From a checkpoint of a small transformer trained on Wikipedia.
Size: 15 layers, width 512, 8 heads of 64, MLP 1024 SwiGLU, vocabulary 8192, 47.7M parameters.
MLP neurons of a small language model. Each row is named by its layer, matrix (gate and up: input weights; down: output weights) and neuron, and shows model dimensions 128-255. Each number is 500 + 50 x the weight over its row's rms, rounded and kept within 0 to 999. Numbers have three digits each. A neuron's up and down rows have the sign that makes its largest values positive.
After each neuron's rows, "fires in" lists the words (lower case) most often at its 100 highest values on Wikipedia text that the model never trained on; "fires before" lists the tokens most often just after its 100 highest values on Wikipedia text that the model never trained on.

L11.gate1008:479505472518517438494493496479413494513529576511566500512557414506490486423552507524432521514495559480558503579488507569449489457584548451564493438439466500591532550489516476515521591463547426517464511452492506517456551550567439431505390520516456574468508497444601559530535580562522533453590440532454592515446533521384533534506495505527466518516407469468521498500503518528502491483482
L11.up1008:525484514467571454431484451461505507436482456500459472517485561581468510493574527509496434489608548470440465562493469408470583388527584539521571509481534488489450461548531610462491525489564578481594550499470573526390479416535486434531459468495562518555490522507464437500528439493522546470434480480458492538435471476443505434574563473481549603424577505547482582438509517529412542542487
L11.down1008:491503505496568495490502492488477559506561472588498522459498499489505484470527522474559493528585524406462489525418540430544375477568407486437440564452497482540555445519530509523538519599495492550505446470396460554501468520561604468487492411441522496477675584540484432468521434511456495516559532489520565513416515462415577521591490420452483483494569519525535493539450530475510503581544
fires in: "december", "september", "october", "november", "june", "may"
fires before: " ", " ("

L11.gate731:528474441542583490564517512472500460382529532546506530476462472459488544491499469454444518497588418378472617415523454456485433515460546525495495585482428479516453487525417455452547445631534494462460518494445453515500516472502479436456506466542502465495492554553458572455482535468480497635465555479524508518552423416493465423478506543555504540502425494493533574504544470512539523426504
L11.up731:474492524532492458552573560554555418428555562542526542466503487458534538531424498521547510518481446586518443549457577543518407527524459536507437502402575481564403531528491454447497531525477562466505491529399534611521444452532501476426499516498462481488475489514469556528476503449616560421613583431524461522508445481498462499487627458502465474571597526472470600482425507496528554547496
L11.down731:492486466610462558407645530559490432544453487566528564466417526435540494541505538519543585561486541575432450493529496580548523586468462526521512555525534495447494517521519538523436481481440494453513543542457519583483507539451437519468445518555453484512481482446551531474505615473550554574471563434536450586551496396560546516438524551391392545528489504473497535567437515495421569562548
fires in: "is", "however", "place", "part", "example"
fires before: ",", " of", " the", " also"

L10.gate434:518515441551542497451502470465506507486513560463418437455395451621480555537425505459516587558471483523421453523446421469504513505467399557581491480465467561533406449612542609549492533511435485520539527556519447431463544631398456610470465476567455465483496474470513490521471556482541529498445486575420499415456587496480525441547526490532489598532539561594592518429517498454628502502501
L10.up434:447504453458529505466462477442543447558484562573461451467416521510439509532548558535388479576580516504571569465474447472585633441505487558521500474479390526450488570456454583459474532573516579472466494491592422513535583512538528484589460450426530458458522609423525567585449481560485535489456394547542537583551427513504426475550558497483461520613492383502473480446500525574466515445432
L10.down434:485545538558560451478592474459479498519584520428491424398570484420543652513468548443479527487442418547471496365478499573428495546449506418531550490501463525576541477435538489483483560552550450388543490511566496410491489493490497527486476510484451453472497477471439547500565460468567533517437475527466520503498482478553517485534498403562522519566440555404535467598487434491539481478483
fires in: "as", "became", "into", "at"
fires before: " a", " the", " an"

L7.gate845:472490428518571518507335473432551553500560466601515456603588511479479502572575538461542504522439454546589502531524441549629500469481420545466417596513451537511531455441455540449510450438444493439462507514480516468534446476473544458417489524433438506519455443608514464446550518430498394500536510565529533533447467553449552502421555484480501470490499563478502533434513526577559565502462
L7.up845:518451447578480509480378455489629457493541419555476471399574494525522458650546485460510471525548519491504471541505482553518522503434476539496438463501469580484463544430476443553526427474596426414436429498572458560488527502468496490458582446527525531505481448547474530513462445537499454398399490506453572492511544469524544562476440478526508485573485557434390486414503530510474659410565
L7.down845:497463508538560566529397460514588515452425457616511521506483481558502540463425577523399581522522422433516533551433488541520523511476421479611479552523539541483602563435508478544538541533483372477402452500509569508577496479557476556594411539456539447558469484481601476571475548465478496448455544476478542465590557517405436507469433535493527438507525497465608518480492477500520514536436
fires in: "on", "since", "of", "in", "after", "until"
fires before: " ", " the"

L7.gate706:526589450506525545534527457436602565480548512524401506462485437535543459548473522438450496463543589468513544477467556611505445440525477437446494460505462492577488523418519562485538461462486524447461495557495506527437493513475542579510393481491452541454504528542510496449439476484495510587550491406475602559496444506641502455465541434516537476543497507463507594511529501534473523543484
L7.up706:504436522568537479453385567506499533477451584532477478485519437519580498483470525484473568486479479503509499552517550569536590543494528450496423519490485506580503469480509577483530432400507510492462479438477399508575330490521545523542379533495515503495573481474563493426516527609558467575522480492503488553511495468493480406558467431538558481522443437543573622535460492477543455460495
L7.down706:551542488505555419572452511430561500480478479510614545475469485552506518539539485500450513473550457498504524455447535462437395516567435458486539494513481520453507586503565486539612505492536473577528432464457409519530498600465471521588558518515535477497482433491509491397524559524534395468471528450555488548471510469473489606537523504497482537520458508522519475538467544440572508495531
fires in: "of", "began", "from", "to", "continued", "into"
fires before: " the", " his", " ", " to", " a"

L2.gate501:523489570474570523511430559475504472489507506503507550548503562621472486533526463563493556602488570512472516573532589509500477543532415412489476534428430519517486490519426448539448488443451491499492555457544543511491594470514551468530497438606563486513439439399512428408425450506508458509537529465546448524470524521538476564531457494507578523504632467496516491540493528519519400513485
L2.up501:508540633499556527445535524534446458500543505555535451526431439523572504516474498408546513567573504496491497446568432530604533552548514528523465498490394448508496490475597526507537493409501529513500460511420456576444497534491580424466496493507547552582450409572465537596501532601421560419468551465509535498517513532377587432507444482536512495452413501511490467448495473539535462540421
L2.down501:518447451366412427466451587395555466490514592441545578443542493475492496541516599555480553491571374495439419500513509410457432563451482588527507451486523551535486458557471451503436473496465512496435515577519487544522457545563485599494498536509517494488507541485393554493540479466508515471544537502521514604537500518498490560410523585530426460482517519420537535542525432480509470455568
fires in: "5", "4", "59", "55"
fires before: " |", "9", "5", "3"

L2.gate168:475423569437542491491501507532471536465583470605378532540550613457489509472505588517557536512498503510451444410549472559506522456459458513507524448497552432488502520515456464438474442473508431496555462501454434541538414591533490564530512534467491516537466444478471520410453532545474406532516513430491474489450459509475609573465478511458533521435465476607492507441447540444480467591566
L2.up168:576479565458492591521522489522424496510513530605515552496528440442492410468481453548512521515546454598432411509487507501491566434408489547524527402506498473484452478519517432560537486513450470457445484517473479460588598468423348506571480550564496487517522462480475553491468422569468551426504569520502525532433474489504434490504563579513453454465548528408448469516538563494524519447528
L2.down168:524523444444392454573482586552549401436511438520529488478511500508587497446569479536594549572473458551459399494580538546507545474423452573469529453607463517494551518581640534514544476524544505381608549509458483503547521596525443461467513468465537434419455578440487598430417446437513521498527518541497500564464580498472517500503423514506504528471545572566444541496541520513556518499432
fires in: "along", "followed", "on", "of", "covered", "following"
fires before: " the", " with", " by", " a"

L10.gate458:550488485457413558404494461544412546581542480576498517533534480427459463551545550506532467577524566449503416416519473515502545539477471410490537569393546529489491481445448454461492448530522522476441444531512596576473598502465523596568451550385500524562515501575569492440506433544542510541491456484502493592409537403455518416522533448395570394522441481439563510522531523586488564548532
L10.up458:492517491433452518443498571567465499549535469536473461439489534468544429530492578528475472495546553545480431441480469517546595513474480518534406609449525538445467481464503476473472522499498566573528576650511607502425556401414486529470408578416479487495462506600636433464567527421498477453590468520564490510397486512436618488455432442465560530446434512472561482460496489433435562513553
L10.down458:509508523450420513578530462531543557526579565487401541323469529537444572495502521488460526570380509487581623419544473537483456500544528421569551582527549515518455506497381542546440450465501550511435429530491514460540437614529507474579499524500480491600467536416565514528536520453509515597477552407463526563512504607402527524525458477486578460565571538471482546376414542540459514524604
fires in: "in", "may"
fires before: " ", " the"

L7.gate583:498470499630525520544396564491477498489421505506478509486495598424507567536480563508426428536551549505515472500490514574589442472494624550450574481453432552522486599476552549530475451486432517407426487537511467464372526534529560525536504501578484508508527563529506495536506512551492550605622531471484469441492483515447473595443482489499589504444409565553547449445536505458483497455505
L7.up583:507488486515558475414553483477472497604498488505483545473500591523498426573447477477546569470541476537474497518503513488538499573578475479524541530551440495489506580540457526501509466487537348499456467485451480496471525469493538498515638518407509384540481561446454488537590482553437514446470481508510419558513594449479485488413542443554419458452447326505498506543369552519510522464541
L7.down583:503473490489525478522473443451471505511490517479474535431463537490432487545428546480451411369563563492479482497465498576518508405611446449471450547527499473488544484515517568553546460591519408540518453481473473474537443385587624422535499422466447539566538503527478504529528419503458613558491509458506520424492479519480534523479463280566386567443454496515455445429471435581494475503471
fires in: "well", "known", "described", "such", "to"
fires before: " as", " the"

L8.gate23:460537509540530531501394577463467490512567476519507584488499483486531554561447466538473492457564564482543435450501449427496518528519494482493538448505494438441553492439661486533467575406440511505498480450472517506454439527481521491502461468482538599555437515599527495643559432512604502449536554584449564466443559509447541480479463504551456540569543522492543382503557431525593542519436
L8.up23:501508443546488510500556499462496525428500442459543547380509562496494521500544417537405468495479493463537474410453429458536516511538489409485527598454490464499532557459458516533481601456408516509556413497491519445423477537499583524515521418459441456511505457481579483584488544538530493526497485566496555529549452461522436460494433391416390486574498470502545546478521489531546541510536
L8.down23:429564531481478541522458432509518445520468425437452474386376526512587558482485508538588556525421529471465451530525496537548551482460444558509553455454516572501410579591411448508551550487529574596472442516513472435451555483627393545488554597552517500568479461405512515480486506489500537567451408438478480566434567521486434516576554482580529541559593493491424579496422513542503629553517
fires in: "november", "since", "december", "october", "august", "january"
fires before: " ", " the"

L7.gate48:460512507544409475491476444489551480456515507510418473418531487531528485436483489446513464467528532531495441493417534543580542515506579464509481427462490533496619408490429466470484502451455506529420609526538598515595480513531505482528444524396469581542507438448414593476534465571549584536600662412512534573568484554443504522491537474527564433534493475572528485486560564408562527522464
L7.up48:539546556514499440576536514456637403472620476462524435488381474459542523475431538530540502498564534579527552557569522615564525410384548494442498523531527453410482407523518433465542620440470513550481547509578478502570532492495453481552546505486448450501456501477428531463448494507443499436543559466523436514659457478508493484491444546379474461454597526514445510480429451474575512463519
L7.down48:488623435593451508527494500463430426491427471407468467504628468454418533493524490438470537579518528569426425449478522497533485415525450515510502476667469667472431483515452526523494452519551558473505513478550437468507421415538551607442603477444419435470566527487486528495574452526529480503464579499439519516513519430498456425506529515462516459500523632570457550435549483508470524550488
fires in: "to", "and", "served", "as", "not", "appeared"
fires before: " ", " as", " in", " on"

L7.gate743:548458539468505448591498492474508492513476515457481463569467434608565562524446536527489462498568362455575522478475532502561522451501521448423476509527436473463357506479520504527526454558516560547491456480442481584536536475565515432466459590483426538582447377521472606491560435485482411499592563516472550504457522450575434471498556516466450534501500417508574483462551370504487432516480
L7.up743:519424552459447413464542528458480508577563543510475568510468554487585562424480474483502508595532428529520532465525430452440511482450491496497386510471443562503408450495573474501484478555450596524498467439529525448536468480504523495465527503542583569481598507379484554479544538610603520525578557533559606589493534512475497444398507502555491488531551487448501485477534390457499559470565
L7.down743:465364571504533511520494556379497546542555478482442562475507473465450519491602512561552519507480466562547432554564539465478462516494568563500506528508432453491496464543431532480509538365539500551569536420483566468486530523530502507452551532543489511502451429500561550503485469553535489559519515515452436474478521439464519530451531469516429522466508428517476522477500472469491410384507
fires in: "of", "for", "in"
fires before: " the", " ", " a"

L2.gate376:457509507550523498491365542549458437523513505513480530504478468441480570549505521488534456416477550487511570463431447463510577500448494516439521482535507510563577530498510481486493477428513365493528497577448481452521468420472495529469530471482520464483457468476463506493484532486596486549482525396525447524523601596485596506453496439491420469457513491505462498487584513396442605545593
L2.up376:569528459455558491526560584530513571520503557548650567476511539529536481437456408529521616489454517467486574455484560560460473564503551502595475506406536577471454530497562494474507402485465557614454565510523597435449548623491557483461567366599511495571488582469530464516476491503491497441452534560481508441502456486489440581523451382485564562563463485441518585473433458488501576407447
L2.down376:488459598567514499492481519592578484521472570558545583487627496498525487622598452439533543504468492579552484480445597388457462579516507447510491452422504582453523468487509445543515458518553512506476506526535485516398496478506439493457519576588512424509517497515430503492465491511575470483490474500512542446502512605455578493442498514486521464415464538463462519539479521469499522440432
fires in: "however", "that", "although", "while", "though", "are"
fires before: ",", " the", " it", " at"

L10.gate688:511533474459524471534564496457404574491420563608429506464458441534494593621456514488490519542509545477496526493451410469604506536494492434584454461509447567481441526461531418502485537532442521522473482583502539467425501439533587414551506474539495573622521566533404465564497460497483567544503453614517478483497511470423425558522473509551440515455551427444506520472517481519486592539590
L10.up688:520481571531533432515505441378538515459407608465517518481515522495438543477432470453453604494640500520525510496495563474511526429615450433470437438513409563449482595529522490469515568543525567526486527470528475467536476506509535525459497463448452538518559524445486534524478541516563506493490512548473475489531551573475557465546450519480504551521530402549445666513460498483540515509499
L10.down688:505517524534582428388548451551494358485506542530437522529412448485514422519509549418561433505582515529637538587480466494454476459490448450512440459492459438518426532463501517538493374380450410475519479510556456536550511463490593494473550557543456520497435480424448556523422496512507514593477511504421512564406509431498527462518407452520513375442530548554479446570541483487541391469448
fires in: "well", "such", "known"
fires before: " as"

L8.gate642:541485547474498533536516506459479399448516584577500571440524563516522592473567512538445489541519482499470567602519499547500499485476515594451432502440553409549495434575512544469478523501509568503467530580481476438510405505441525559525435599395491499479496501563463561519428473534492589565496543372453582444479601555490540459486507466510444612560489462570451491551424485529433484453420
L8.up642:489537379510514489497472499403487524558549483549477495545535520594504405480502473538564428480517490506553486515458486476536414483586391474523453456470536538419453479618480460449537502446514482428493505511450448528493477513554424546474501466455526427556535404429450595502493519475434484509593527431511452369577502508504520486554540463455455570448423445480446512488475512409475402562481
L8.down642:574490559466499515449481479497531500544524522538496455547488483417520452466605500527536482474549530526531496466508508465523540525458488511543513508501419488517422443492583411558498533526522478493539487403416414434487522531501511565566515477524480433497429581469610555505456535470532484518486491590530479527490611371431538539485347546483501551535473510450576454540542456563449480521507
fires in: "of", "joined", "joining", "leave"
fires before: " the", "ing", " a"

L2.gate296:477413414475484421526451426527581530396548471485552548476505545526526524557524478435459512417433421573540484555459443581506375551589428485453542481488545584415467535539535506528555485455584523467499536479454521475429603517517549408542496528549462583499458480524498565512500414568492505529467523548412539399453563524531513459511429500490594596423498462457540495499522602517560440558534
L2.up296:445567460467481445522505494403499507493513427573490453486403527467520546470447419478528542548475462495536514551504484457538588595612508467509544419462494449423403491488429476539587497432499509503544531500424538503499467520469532378551506506488463529452534514439467496545519451522486502520507398480577500508423489422544439573579472454523505537455576475468556567499467451471505528452443
L2.down296:396503481563504605504539551511507585497478506565441475470473520530459424523557541467463524424411552537485399512503478449535530545565540434593496491392528474458491480455519553459494471515508443454560541593400539516439527581586542469563533618513426497551477504468452515560475509477495494469492507504479579586460567575452538532527362511543499473488514491388595612561436540474482469480587
fires in: "known", "such", "named", "this", "well", "these"
fires before: " as", " after"

L11.gate66:495406451500489494577462393527583443451499433573416485478483484449464588382526409514536499564492490533484489557460432460490451566521451467473385550564451424498465592593510530543537550481554467566477520496497547401644468513520553488489554500500575451457495487561479536535519503435478554545516508412443444516486506463453535378485591473530399428522527502598450448472555497380500532469478
L11.up66:553482520622430484511488470500522521452540489605541513492568431526514560475520411445556560584468506484510481510517530493533456479455538549457431554581462379560468477525407435509495459522498474512575594491481454418527543463497559532462530506473517519493548514506413589501581500468581528484503453546458351524443505545476496558492458552599497453441486425500551490592521470320476523465547
L11.down66:473543519422567464451425568557519523529499497569532476432497572503568540468470585566639541564406559502614474490530638554440542566503503586552493565533457467490549450524506513413518533533529519502485538490546441543435465521428518473467482415524513574540386493528547602449427517471510533488475574529462400464552463517488426456475475442529438449479520548526434424559546515441548567507526
fires in: "s", "c", "d", "m", "a"
fires before: "."

L2.gate956:485449493430500523507511466402436546466523564545577548507443467442500495511524516513595501470562591513540499483481625511563481499508489574628389498498535471478545479501477561508480551476446533473509443416561472519481545448563399469543426532526580489534408582464528482550473548490552439392544492522530521401492447502539410558568444462320446427499494533509515503537463611577557419528562
L2.up956:419502551496486477405449500519494500501449497440514565502437541500469477533565579562488487487457498618509453447490460510507459429478487569456460505345513527514524452519534575478477519432546493511520409438584512491554480509597577559456504506546439504555563506579484465555445520478487394459469435494438440505414561632400592390543533521479530442460485544421528339521463460477477410520465
L2.down956:446403474526495464497451438480537535493517627504475593511544491513422495493550484571475509562474443609451404494546454504531515516474536518475470512395547462444492544514438522538508414518568479517572507479632475506494452410616427513538403519494558532571371458507498511531588552457544555435476508532502535426460565549405532462486545551429558485574450504589418463566549573511535589451567
fires in: "december", "july", "june", "november", "may"
fires before: " "

L11.gate957:505466489526598435440555503506486577473589596486554492518478496478490518552412522441433552533554503473588494486470453504602545541496433508545526472513533514443424443462462520486472490566473483515489470472516550476425537542453434484418505478498603555484473440461487447514535502567456530498571482466428513456491451518489418484424513396478497573465596472531612500500513581477594393535476
L11.up957:565454505540540485529558560450442584571496498562483473540483500543519510485541555467480434503623502473485472497480490490512432479426412488558370452617539515474467532448551568415469508536374530511504484558548510525403410527430513590530462525442471601560499508540497654547533495586455581573529554480511493541463507548599467542493567464537456530532543472520525478485481447465455457517534
L11.down957:473560435507595497543546449519459484497509510449505560459468523504554559529452505489455451403446478590464448547422517506540531579514432484523506513600511535509498519543496503589527486506528464450486587500397505474573515502499539550517482481610570472537557392493516485481526541520557568424497504372444555491450486581539550503448493527557481531531468455544444554511497599511502488522463
fires in: "of", "for", "among", "determine"
fires before: " the", " ", " a"

L12.gate449:479560442481497478566467516492493462450474529502390463556553502532476594506480599524491526541643515473566432506508524548546456488414549476499591490479531602403576563519550503470570573521464546543523519536426451560424524501505455452524459528404464415490504521413500564460547481476451592437546504502466443515513562551546585525545489445444465414531497511399477468502572450421543500557494
L12.up449:496449494551442496509577527459464519485399468525399510454452573554592519613468479515523487494519479504549545470433429528486545607481487512503530427570548456431417465512447556553485481425537438527501577536522460502484546446545487418450555540489499557449461522630394543506476451532554527533535515496512456478441453436459517528558557398462480438476521545464508476466430507530525526559447
L12.down449:537605596498483530495517502490525454520490534581468447505508415493498477560532578433540467566600533398528532376565416492498504467499476439580574475512387460490542558553471345583532601476394589541443487595500472519496502554452469480445628436498495465497526476427472537446501538522489384493495395442561466532529626540530487490423512487463452514485468558478552517594508457514479498514657
fires in: "known", "also", "served", "now", "such"
fires before: " as", " known", " in", " for", " by", "=="